config.toml
n_layer = 9
d_model = 384
n_head = 6
n_kv_head = 6
head_dim = 64
d_mlp = 1536
vocab_size = 16384
activation = "tanh_gelu"
norm = "layernorm"
norm_place = "pre"
norm_eps = 1e-05
positions = "learned"
qk_norm = false
attn_scale = 0.125
bias = "all"
tie_embeddings = true
parallel_block = false
init = "uniform"
init_std_qkv = 0.021
init_std_o = 0.00495
init_std_up = 0.021
init_std_down = 0.00247
optimizer = "muon_variant"
lr = 0.0126
lr_mult_o = 3.0
beta1 = 0.93
lr_head = 0.00754
grad_clip = 0.5
warmup_steps = 200
schedule = "wsd"
decay_fraction = 0.284
decay_shape = "linear"
final_lr_fraction = 0.1
batch_tokens = 262144
seq_len = 1024
doc_mask = true
train_tokens = 1134000000
steps = 4326
dataset = "wikipedia_en"
MLP neurons of a small language model. Each row is named by its layer, matrix (up: input weights; down: output weights) and neuron, and shows model dimensions 256-383. Each number is 500 + 25 x the weight over its row's rms, rounded and kept within 0 to 999. Numbers have three digits each.
A block is one neuron, or neurons of one layer that tend to fire together. After each block is what it responds to, as a language model described it from the Wikipedia text at the highest values.

L4.up113:523494504532493519481491485529512546508487473511505496536491515432515484431474483484537501482518501504469528481493508500523523532495482538492466459486481461513477497509509548514510515467495481508489524502490484516510541545497532501471461506502486534530461529519460514506468492556498532497452508524482497512458488502498526509541495519467499499511532482505523526455491496473549485520527
L4.down113:465466507477480475509514481479472502498485493507467526521498538451483504495520469541485490525482485518530488518508501508486500516539476504432515500508500460491476483540481488484505430506480488488509575515503484478498467491457501509471515492543513489500492509527485532435545533490502511511543516489534494545512508497491543523475480484530507465490508487492543504455535523499486535480547
Description: Critic-verdict verbs. Verbs or verb stems right after a named speaker or publication that introduce its judgment or a quote, such as calling, praised, condemned; weaker on clause-heading words like called, idea, phrase.

L5.up230:520530488506501519469545518458472493492445517553473480545474421468486570443511501521483497468483467481496474507488506540481488519468519492492502483482502519504528487507485477480530495481461519481471497509485458504509480523476512498538527528507442483478478534486474501506438488502481469522536457531543535496514456524479525493512506536524503454474549486493497527475497514480530495508515
L5.down230:478551513531509473501506485507505475546554487475472524524501484501501487531558489475466469520500491504497528496547490466524477494578490525550500491497487529493460583504490468530548463554529487483478519500510491485469504495533523489485483502498498487516504495494483508503523532482506509545481501513441470489511506500530502543510487486519504519481491502513497528517484490485519511512521
L5.up594:478477542537460474503518465468508533536463541501517479523513506520509492512463511474478454518502518509461452522500496472461510490453520448489493452511524489492532496511503492520509448484538469477486470494504468448506483523493501495505513490524484497509503526503510507562505514468492487467475533529482450494498469499495504551537490539543468514529532504498488533485525506539455495473558
L5.down594:526483507503477501504503532525470489486494536509502512529528513512493443510526493484474519542526479520506513503457510544509500494486518462495515508489477563467520508496505540499540457546522506495528492458495501507490466487518516478483452461480479500501486458505468483539473534521452453508501500516466508459465516511522499502508492513470463513530483541459504476489463463478532521482507
L5.up966:494500503501545490521506496462487504463475510507497522510515538512465464474485544511449484534512476501446507522453488521540491518455473488492487503494552487528485588488500513509519481504499521514498428486457524499495483536517535500507490514523509498478500513460438482528518505509473507497493519540450487485448479486513530492514477494512514523524503496498542508469553472476504501444485
L5.down966:455475504533452512467471530519491518508520493475525492466520462496546490533487538520473521481501516520481530516528449502501491473535517478535507537536490477484479499527479504489523511492481447520511552487499480491504526451494515474498458486519500512513438499533461494460537492516472439500486492499495490461482525533466486492518482498486490497483477519483459496533456483524524497539494
L5.up1192:475503540488464533502509468486531531549505549486517501536481463514506502489441522522490495533465495545486478484441492484502491519488490496512459491484525519467494431473453486484525498482533495499482501528453483516524498506519522493506506488519464540512486506502470460510487561508502479524488479572491468481516493502493493507485499505529499531504523555482508463475484540475524500452487
L5.down1192:537474535514458477468512489501475533499481462474516491523475529518520436531484474469508505469539498516512535476562512518507494495537520480467493476475518502510513520501498499560539442465507491479520536486538528489502515525473485526469479515456465506479500464504509489525486484492466509504479463502478507540529496495508483486531486506507450533530469480535503501489527542534521546509545
Description: Punctuation after personal names. Fires on the comma, period or space right after a person's name, such as "Mike Portnoy," "Stephen D." or "Thomas Maissen," often before an appositive or "who" clause.

L4.up213:505526474520493475458487492519497487456542533457464499501498490539486437501495488501508506515502482502509510492522471544477515509507474514525509479477524500500505525547492530548509496504501516465502505496511504526517498486476550484460543452477488563525500468467452536470516505495473469480503509475503490488519493458511513493478507485524530521504495482500467462464513521476464507516528
L4.down213:542510527518558476506458525510495485471467536468489490498508509475516482482547467494538516473484491511477491545512524512499532452512554473512511490486521489529495468542534550518513497527514466549497542476478517467556522519505479474484498505508507511468496473498503503473516497503493427523522541497498492502503504489520479539503509480457520508494542506467473504509512502413531541464495
Description: Mid-unit abbreviation periods. Periods after initials and abbreviations (M. S., J.J., Mr., St., c., D.C.), plus separators inside numbers like decimal points, time colons and ISBN hyphens.

L2.up65:490496504466489482510522442515516508532507504509523506502492502519488467480507520494523499502503519479477511485501497525509473512466559473501516442489530473475523512461485495503493546522467510541450490462519497498524492492461510448569529469489503510482497465471507495509458482481531513479512465523502443444500501535547523485531505512512476527516492508521491535457556481503454529529492
L2.down65:460494523491496514446493481480521519500521474460537489539499511498470525522547535502504517516494497525494530481477518497499523472508485516497533529507536504486462436469456495478507500504476510483517505505498475494546473499496512532495550483486485547498466452513526511493515509457471521551512532498504531487452473493521495529506521507498502487497548504523514487492491473484521510458499
L2.up279:465499484491514466473531460525488519496466527501480474511480527503486529484531515464523490485480537481514495505525514547511548473522527486477513509536505441515503476498479463541557507491485493525494508485526460538482519546512535461510507485548511516494524490478513445502461501504523487436551416514499489507494473503510507534511531548512510488511507524526502531459506531442508507502505
L2.down279:464489500483491486511481534428528502536513532485522494486473468473522509504546492513503496493482547497495523525490515535529484468511489484434514487489491469498482450482464474543470513494492539539507498479506497480516514529494485506481503448510496509493522503519490503488529524484474497500503547521555510473496491476550506504495511533517495531453494512489505511469486544502534507481470
L2.up837:511486497491473499522482445507491475463471492487478453475474493512511536505513510492557469502512512502480538481528521512474485535501523484493484486505568467505481503512455470531541581548536501507465494452488491538522476519475499530539551475553511539512516504480553495467493471496531503460505502507515498503450529529509529490501517537511500568466488523502501517479534560471523471488493
L2.down837:463506513484472479529455491512501490490512535494502491539478492534521481493543484563507554507540515500571494497522537543467471444497488469507491491550499513513483459504490535557544482543496490492510505504461544463526488495500482502528492483507440588519479495522561524507533529486508460519506521514503482431466524495513472504521520531459496506476471536517521497480486501512513480533525
L2.up1487:497515501434502487496510483515461547543496486474515465513468504516521454519501521518459473456465548510515514490498481515473497528479518481530500499524523482485511496491469522541521547525551477470444493452482524500522500501528472507473514482509503525482499524452477497452487518465542480458496495544520501548515488511507507524458489514516498489481554472466482519508487492461503508520461
L2.down1487:511470516486516471507471474481539492473490525434534480509467505493494450489536540566505526513504524482522526522512487486515495502517480505443519515500506490549495470492465481522484525507510503514528507496516509484542502426484526460507513455498514507473474479476513508499475530475538487532506492513466510498449501513489489500478529528494526462526472502489507489460462490496515504503509
Description: Abbreviation-ending periods. Periods closing abbreviations or initials before more text continues, as in Pos., No., G.P., Dr., St.; sometimes "Since" opening a sentence.

L5.up17:485516505518502563483469545470535478511542495497527503496520458501489482476479501510496475454441509487499520473511480490454512538474493494535523502490511456510485520474454479496532518512489505498429498528536508475528511501490500491534491466505504552484469509499505522504512509553496466511429474483471494471480542487447500514491470492446499519461495549483482533511551518507494494464529
L5.down17:488422532557504523528476478516531503462498520535474491474498553494484477464475502514511459481471544489478516478521509504494471562477497501463508519476527473496494450478464513511517521486490535490471516452503499492477508530490459509470522448529536469472491506518482550508456525526459554545510473500511511497445502519489486534498496505469499533510478468497503494505489503495530501501495
L5.up92:461535494434465524516499525466466534477500543500518493519531474481478515513491514511491492442511446474439486531466472495498508491541498507489500476500514435522493500455482478501493484514514528488473498521514489500515497524512493502495468487523519534486441481492484507482471481526480479561468497559479470444486529514457531507485500470471514535515568493571500494556471503487561529491516
L5.down92:456524463515472553507516512530493508518514473485519417447501490492485492513500500482538520512506523525475484515522476473479475479477513509502521493475452504521508528465448497476489470514466527507494529527544503475508522525473459526462514507475497478469475446482493514480495476529496524530517499526526517508531509560529534521508491463440498551480482479483502442523470492499501519465473
L5.up446:462522488512486508504470466506567471526443524457505493499499517503473497499506501516481460530507487541481515478467478492496489501472513482457490500510493467477557482514491480491544529503550464463475483549557514529546532528507495491509514501500536513491499518529506419511486499538514472529469504476479483484461534476439524525550521499461511516503502518463499558519484503509523525495489
L5.down446:472476518480491474513553479495534550505444517486503526487506491492516491468468480497494475515464511490464533489494458501502466527498469510464525468512521465454508478522443506482522520498472469483473487517485504523502512510479479505505484513475475518512467522536521531521468494510509510531437486525494507462472530528443562478533479527501479498467485488497525476505501477520525528472480
L5.up879:504519545486501496475486535521497504502539542469484529524510498522449533509504518530493500454486462467499545509499466501435500510508424472500505482469533455555547544489482526479501445478494533499511489521528505456512555547500515499499492483543500500482449514491466479495479484514475509445500441533528499515491498460521521518488478527488520468526551463501532533488521497546503501467559
L5.down879:492509509507478481473417482491511498489535516510491478510486534509548503514457498469504452536464508510506500513517488436408491502462509489507522505487493476484501535483516472456505509460479528521523486486512473525458524506528470505500461500521493542537453538519454528506504498433477494516463547519539481503434479506519508500514503471510480513483493477506488490510490504482477496426539
Description: Reviewers and cited sources. Nouns naming the source of a reported opinion, mostly in reception sections, such as critics, Billboard, Times, also paper, interview, citation years.

L2.up348:493486516520474511503543484515536522495492517487453513482527477514481485487479497504486485539505461466495477475526499498525495544513457523479510499500518507503501472507453534485487498510507518516504536553490481521499537564469528565496525472481511532485519528502505484542494512479451516498458508533474486474475480475498501522490516488497521504499506546477515500498552498508498492494500
L2.down348:509492544500485497498471511520477535503466483528527540502472554484468467519464462531489509486511504469427513495470524488489479521496511492455499495549504487504518444519519466521482464502528515494525467503533503485539492421465473463488466570500519506531519528547535517516514471541514516486531490466525508514537438496477500496523520495477499506478498482511494494503468488510496514475506
L2.up396:512446529509473509478482524525554508496514522523485459488510506527469501432488480483520500454472527506468515517467510521467462515513501515487483479468518483516515535517481454481496478477509496475460500540491489508498510525489537526505527496478485487485477505515470523500488481544505522454495478465495503466481546505450442491514481501516559518489496505470512506532443476512549499488504
L2.down396:506516541524547496542521499506453503511502523527502505495489459478464474524455489473501483503478508483506513454514491527458506501537507520475473479498520474461539504496484465525553485495490487471540524488532448470483513556493543479543473514483488474483508473501537535511501501537511483496463487511451465481478439478504504492531499464503513485488500504492497474496479457520499530494496
L2.up544:486475515497509485511510526512522497504506498489510497484524440529496494476519469482508534496470485454505495500510459516503513536509500490487497481502540491483498512516491550489502547526450520486494522499552494505507517554516465498527525531528514505465492549467497496515527487510449512508489490555469492510460510535498477508509513487475503511501512490501518532479521498516516499507502
L2.down544:485503459552532473481482537520506523518481458473528508515523522509490497503475470499506501490503515487469492494479504526507551485487484509488488497528534499501523443497520529475588501542462490519523549483501511542448469469524509472554492511506518506484512484478499552499530452500527493443496501514508515479505452483538501536539468515499475539513487483496431515482500510483506512463465
L2.up1337:480469520522479500516491499492561468500538519499467510503508501508547474481510517544485490579482491487493503488465512457489515507500470495459517495523487471509511482474506520497488500509409497498510504476492470477534501520532529486523493489479463537472501495531495528462498502547491475442433471530506498502485510450522522495526493469497518457521475500476510509458524501500522503531498
L2.down1337:450538442528502558506443515474505515468479483496524495485482480438526489469489499479481492467461512496499519481545503509458529508485516530500488490505495470500458568514460495491482525497476484492505540476506488486506519447480511501474489557506464536479463505488503525480501498471503517501480449496457488528514491500482515538485463509511521516469486452494496502492509503505554535506482
Description: Official actors and statements. Institutional or legal actors right before their action (authorities, Supreme Court, judge, jury, government, team), plus "that" after reporting verbs (stated that, saying that).

L5.up210:469510505540489541504478489472531533537478492483485489493492434511503489488496511491442480547498481490481506478483465508504463505462494522453487475499482508499523495509437512517489527541503481537447502497493530516483506505541523490503508519476507508456522522515507457543490480537520504493426498515494470515514475496500531505516481490481518527455503526477517494496539510512522517470480
L5.down210:487482490535487520537548516477475526497518424513480514516514460497471470528543473499493538490534487468494510470518481495503513529518498525488513506494510491474484491492491523531513531486505488483473499440530507526472484471417519524514477465471491453429481529512461521495502509468480541498458467494517487488538488517495497511513490475506479465499497457509506461517463500517450477503478
L5.up307:497506534529506530482495465480498511511507513488479474481462498493522480472510551520488502523452529477547521490515484511533510460508492452475521505486484510488528493489446541516483519533514520449494516517493476507511434461513540516523497502466498513477511531502512459493503456489538486513512556522475500468497495473513483492483510505485490493462489515498504530514525542515481503528477
L5.down307:546445477548478491532517506570483490492520494526486540473477479501542471495502527519501500503477550488515496479505562494519506490492486445477497498479510550500502471483465485491501520503526483476548507448521481487470480462465536454523490535500486509498505522586514494502482488515528533494529538510505499446533560484546471543482479513504488498486479476489512517518491501527468481482471
L5.up990:531506503519478498491475444514557501513505490475512510475465467546527481533508512502481476514508480504486480479490456472464487478491478461498501469469496513511539508523468485574545521518512524467531532518526522489517501475503484527509491544493508502489482481512499475490444488485512525528529518458523482512533501457533530486526482521510513469430506469465489504522498544527522518487525
L5.down990:494491480483502550548501505543466475524486469503513508552518461479474452528479516536553527504490519520482495556457530507534512480493530529432535470489488486476487511454519507500526434492494511467458458474478525513503512482508482472456519544528518496458504536513495489484472495491512495486486524525475562516497519501486488499435500466570446494515499496498512513534521487464530489523482
L5.up1301:496484521500493512474465505504525521553469459511488518449468495538526511506486544540476500451467479529526515472467499515471493454496491470500503551449478503478528456493468514506517512527508508463467492495499477475519452498549546524555471527512492509484525523528519503493498463499525495509517518532506459486471501485517495540521466482513535417489468508492505509485492474491490516516468
L5.down1301:498465481522510579546505500560464496518548489461487532521515468484521470501478517501480491498479544500505503482527493517483515505478457450454481542472501541464513460487482449501462491478469437481526466466518517519480530459506481479491524487512500487453490530503497570502514483488511475508479498438497492531486504502553489461428505507497491518466461476513502506526466510489467491515464
Description: Contract-signing phrase words. Words inside sports-biography signing phrases just before the club name, such as with, extension, year in "signed a contract with"; weaker in career tables and discography Label fields.

L4.up230:477451509454499499478503504522490471477527497542475551526497480489500493486532553479490485476460506514516490528465471467507555508480535485472539468475450533526534508484496500520532524489501509480524495519529502469522483481501511487525517478527549492511470510535492529505509484506510499491522483488488530533526453523530521499493557529493450524500495500538503502531472507543517519485458
L4.down230:494505519476475492444503491512489477487561469497492524490473554534493520482494503544504492531493492526495497491487492486513534488487537532517494503507469454488504511513507500480533492545460526528543540522504523476536520486558463486498496472508553485488503497499503508528499524479485499542449507507506525495500485538492487488490525520474506494486517497458519559497484487488532513523487
Description: Word fragments and table cells. Mid-word pieces that finish or split a word, such as dec-k, rec-k-less, qualif-y, self-re-ports, plus pipe separators and numbers in Wikipedia stats, squad and chart tables.

L2.up195:501493539514522473473532461479476517520521519497493518430490484504559496527495493511500497513494509550430529516515505473490488456456491460491517568498480518523509488522528508524505484520517505527524499479498501463498532460460547483516460486470474510513471516478492513493484473520528486411470487499515492459501533493484510524533518501524480465541535521503507497467477492463471506512514
L2.down195:482500497478500543454501473537500502512460487537507435484517464478453501459518518522482521475494490535520490524521488481502561527527520473491527475500523471499505478507491507514533451533460499515490487491465493486515510547468463519546493467465517526486485489511517495486482438473542497537468537514486505519473488506498470508488524467504496522508500517520487537461511459523512516529546
L2.up1108:494467467493498488457506494478551520499511530508520531534459513512518526491488477517493530525510502539491523485544486495454496486486490539490512505480469481522509515520495519515517536467490498533499519506505475477557523502520505478464503459449521517490463508486482491512469498523525434529467463445490462520499507507494495513488527492511503451493495514532517519490500476489467483506508
L2.down1108:450481492503510521487511532496499505447505510505483500488464505529538516484538504517504483504447512496540517466479471455446555495496500505462488525471490480472497494474494535516489493511511530462456517476473499476497482470478493456525508515488490524506487497492491496529513519470481460529513493500487476499526496482533542481495521484505508530510469464549543527509475524500501504483512
L2.up1381:514480502518494493510517478493506499512535496496501518499492505472447477503511532474484498518460511491458487517536504496504530480491485490506502504509470478492496524521528537487483494529454514510544529512544491505466521505531520499453488465500514497452511507522524487496509504495504514537511511503493527505482513494478463483471480511507485513504528493487527525539538467496531495514508
L2.down1381:516532496545456512498525501479507536490509511457489523520507485503495514503535497481496490500499505517515518509490539480511571529489499491508497449464466507486556539492469519513507506508513478490515475517473538516481463472518473525493528489514513501471476511483519492496479526472494526527519503501516485522482492504462528477536545510476518498492520503539529492508460485481517485491529
L2.up1434:552493502531489509485490490505466525521512519465532467493505496540499530510543495528533509504482501466550493485468544544502500480515508495520542477480502523496518503466509496488507497503479529470584518514480490497518482482550487527487482550511533557507499473502512529482454488511510492467486483556530473526498483467530510468477524513551514492507499511497522501553496495461523491425474
L2.down1434:451507503475502496532500491499522532510536526473483504481485459496469520495512458451515505501540519510502492510506510486495486529519510539529506521491481490492528505492516500478470483526519535474490514492473422489459462483502548423520476510504528446506514503523502497523484463432499505472529452499559451503463486519477500541577520501443498529490493491493540494488467459503478541509490
Description: Initial letter H. Word-initial "H"/"h" pieces starting words, names or symbols, such as Heggaddevanakote, [H], HIV, Hua; weaker on Mir, art, assist.

L2.up166:530485524457504502493488515491521491515491453444493462494523500482480509508477511479518523555464462500468499498476480517488469479468517490539511460502528481514565477472471451511490490498477507494498476505486485492532525508439538475511489510526487556472516485532510485529457454534526555554533487480532494456530484522497480511499511525491516464531520473489532521513492493499506524479502
L2.down166:498488558510460474507500489520523496498477533485502507481527501477473469533501526473508503548496515508483493456475444502489502456566526527553500510504520530509494557468494467496501474511499459486504546469496491470510480494499534515483537493475530535507507478512463491546513476519506511518527502457521488479456509493504534463528482506543461474503522466472511493527435465475510511538488
L2.up829:542499462473502504480520477489522512542484500530473486467460491549534450497489471510472478471476519493479453507470486550485490513478477476549502520514516490476520487488509476508479483470507499475506487515543458505556485476465493536516494551500471462430498504513513491511461495505483552497495511484526522496462500486456479486540453487457475462482506530471501543486516494490492511503492
L2.down829:498521488446540493515506470513504503488473531482456504508474514523481499487529501532484489497508532515544522464469490496482513505502516511511464526480477477465552526497493481508480497542492500492513479527513499523532494530496517497462481540490498479456513499477483501504484500502444491511523472499573502507551518483488530461495477503498518475519489543490519501550473504517496471487528
L2.up861:503490522530514464518482470510505476495499498530461485495528446499485454501513496491493502479492537491500478471501487478482479508489465485501476501489509529538462518486509477468504504526501487479477531526504535486554497519486477477470513552488509518477494503498503503524502480494480487499489573484502504469470475501518520514467529526491494504455498505488537504523506467496492497525490
L2.down861:489470527517510537536515476490501523491502537548490539473502510488497504510443463504518477508532507515492549493520532526484494515480501498507520501479481501553501435488489463507492492480455458522509497488483483513532533508515456459530480508482475482520484518492508504545461486485500471520523488531491508487526469498500486516482491546505469562478487502522480499492493527491510470503512
L2.up1148:502477472518480466499510492505504482502486428480530520505496506479505529503439491503517504540430499507464491454518478495506485487498503504463516503460551501515487518505497505472500491501513513494481504506466498531537527517513556496481533518504521443472514456500501529487477514510501520508494549444473488499526506476514495469491506527516529471483499507484499485512515467504496526560494
L2.down1148:499477502505503494488504496466543488508501486469504515465488498477503495488491526501469526504428479459474485450566483479465461477479515466461524532482524515466471494500500565461477512504546519480505485517524503537531509550507500520513500504463514484475527459512494490503478520480452487510441490503440513524526486499468485479508466534485489517503536521425484445507509512532506506553481
Description: Word-initial for- and quantifiers. The opening piece "for" inside longer words (comfortable, forged, forty, Forbes), plus quantifiers like most, some, all, many, least, and starts like oc, col, rec.

L5.up146:483506542489452465520499498509469494494469474519494522489470513511486508498537490484541516493456532504485516493459566506488502506524522524488484466500529490500492501494540487517484518466522461484434492518516455514520531560536514517506500462478486464526501532487522473473474469506493472467516504482497527503468546517522499518525492512500492507509500519464513505506496485515504520502541
L5.down146:503488462517516510494548505499504537492469499505520549517521533486505483480508498473522511515483492519475494534471472506495485510461480511507534489507526497535476453506450487525456509500488491489489473501459468462476478513490510503525512448467495526466464510526492510480430506477493498542508484483538502465513494526457513486496517489550498499463524489490478443448502467496485490499494
L5.up161:485499487505494472518473470490458500471472479469507499505481487530419460518506507489515496492473466518481513501493538480497505537532529497475475521508496494477504505478513464504508531484500481473489507539527447531511449526504507491471481467525509504514494478539462478498463480505493460517459550536475528490506493533493484476483529540511464506496544500471545520514535501521530489518563
L5.down161:473513534519515502497463530514468496554512488506508511497519474507467479485488497489517490488536520492490530529474518542492494499493506487499488466564472495485442520465518493523540521501471481496482517516566504459506511499447473532494491550540506468547470482493488556469516516469468531500487487491449463481555519490542530508523536472457476480474490527526500452521535466503466502562477
L5.up746:530477495461492464491493444475488489488440495507525494520471499511516530538475501547487464506466501488476516486500505520512454513503536486465495522504506486476540518468496511506466494455493513473418508501483491509534478496517449495468506545517504506524538525476516492481481445504464493512525557548518499519493512509503503523486487512556493517471507485467517505501523504542495525504487
L5.down746:487488485509488483586492484523520502503503501505520533527463477500483516519516489500552496452527502532500499496499510523521510471500495497461520475495500505524495499459468510500541470430462490545494494526469527485509506480508492517469490492534467493511498487495518493492461507482499487529506499487474530533504514474475548534500502506533516456489532489488499454500532463498528506497484
L5.up1203:526496492478490470515491455507510505468488506477466499457543516487516482489490519505524487471489514516482544550506451503493471511506507509496538494502515491530519500480496455480477486490527528506492522506505497491547520508473495508470501489432524485475456480519537507558494502457464463511491478500508511455510502504513505486454501528515503502478535481527524490489527507520463495531487
L5.down1203:488522509504486508483462474526557507484518490499514521504503481458484516505466517512489500503493499462481482571475503507463506509501519533529516446507485515474458521517482490470487502504507491564491517492469526483500488474458514486521487496505488468483503483485495509500467511508465498480491491501560505501514424476519513536473530494458501443477522506516471520529459478519499494481517
Description: Phrase-opening words after prepositions. Month names right after in or on in dates, such as in August 1862 or on August 28, plus the first word of fixed phrases like in contrast, in particular, in order to.

L2.up156:544459530498521498528471482481525462521476490492520523514512510441511511479487475517518500518453471492544516495492497502503467474532503487493484436517536504488517518520506491491429520486534488461564497513501511518563512468511478504509516553519483490510467508580510527471524493524530489452463498481489504473508509482518530517494545494529509474482503485501509459534447499495525494489448
L2.down156:511504521491487541479455474519492504529500515529530512525539539531501492460527515541545502447487474479519481512521504436502503492493472509523512528499472571536536492533484542491454509479521456548520510480517496547471481516507473475474510526533499509475494524529504513484517517474499483484461510481481515509523495482482442491511463524482500545476494530485508522526477552495525503508505
L2.up600:486418473540508535513488522513530529490500502545512549552493506495500475474526498511526505461481521504516483556522511513518499519487438511500526489470502499495509515489533517541511561453496526496515481457495473499536511438514490474507505497448458447497485498534506500481492521494507511488487520461510495529487514495473489543555500488509473456498457435544517539495551492496490515496458
L2.down600:492527488492475508515516498479516490521521489473522500487522464508508513500513521485493524495516482490485524505515491498453487512488519503518475523516504495483563460503527457508494496513476468513487500482527527508471491502459518504489511495477521507457465505494507517541521472509456525519466500472524512460491490494538483486511469489488477462515503456529509549445509489473472479534497
L2.up1235:540527545572471488491495483495492493477503498493473515479488471494485512492539528484550487484486470486499521478526497496520500577498484516457463484518509496536470483472463505509484482506523518486490489461509481492491524471515504478503515545492534514469518522516535519489458498463468519485523507562496484478559465541521508497502491489506507449501523459493526458486475481479514519524501
L2.down1235:523476487515496496507470465519509524495498476449525474479460475518480475545489496502500443486505506543514502495490483487468506523482549449478453508518474514474516567527441482484496539507489490526546506520486486517504501505478521482475456540519503465509484514502492539487462489501525492488480456481494502505441526533487435503451493506511517515456480483499545473469512510511539520479528
L2.up1515:526479485542509504489464470495554549499554517528516491521499544505516508512528539509563496528511466495529500466515518492497558522497525496486476522510465505510495465507476526487482512503474501540524501482489504536513517520483493478536541503460473476476533513504495519462514507511498507507477503517508525495545478471541475489509478489473498493472528489516540488479499445493489514513429
L2.down1515:468516468498475492519484484531498506478504484502522487517513501487488500521550555530490511483472529464514473430510505509466534516486497506497502459469512524514507474521491484519522483475528487540521466489480508518513500548538499513463508539441532538437494531523479459502451472495491512509515493489503510512490530514532497457495484518498506472511541457487515481526494508480499478501507
Description: Sports career transaction nouns. Nouns that end a phrase in athlete career narratives, such as contract, deal, season, trial, and also release, time, school in other biographies.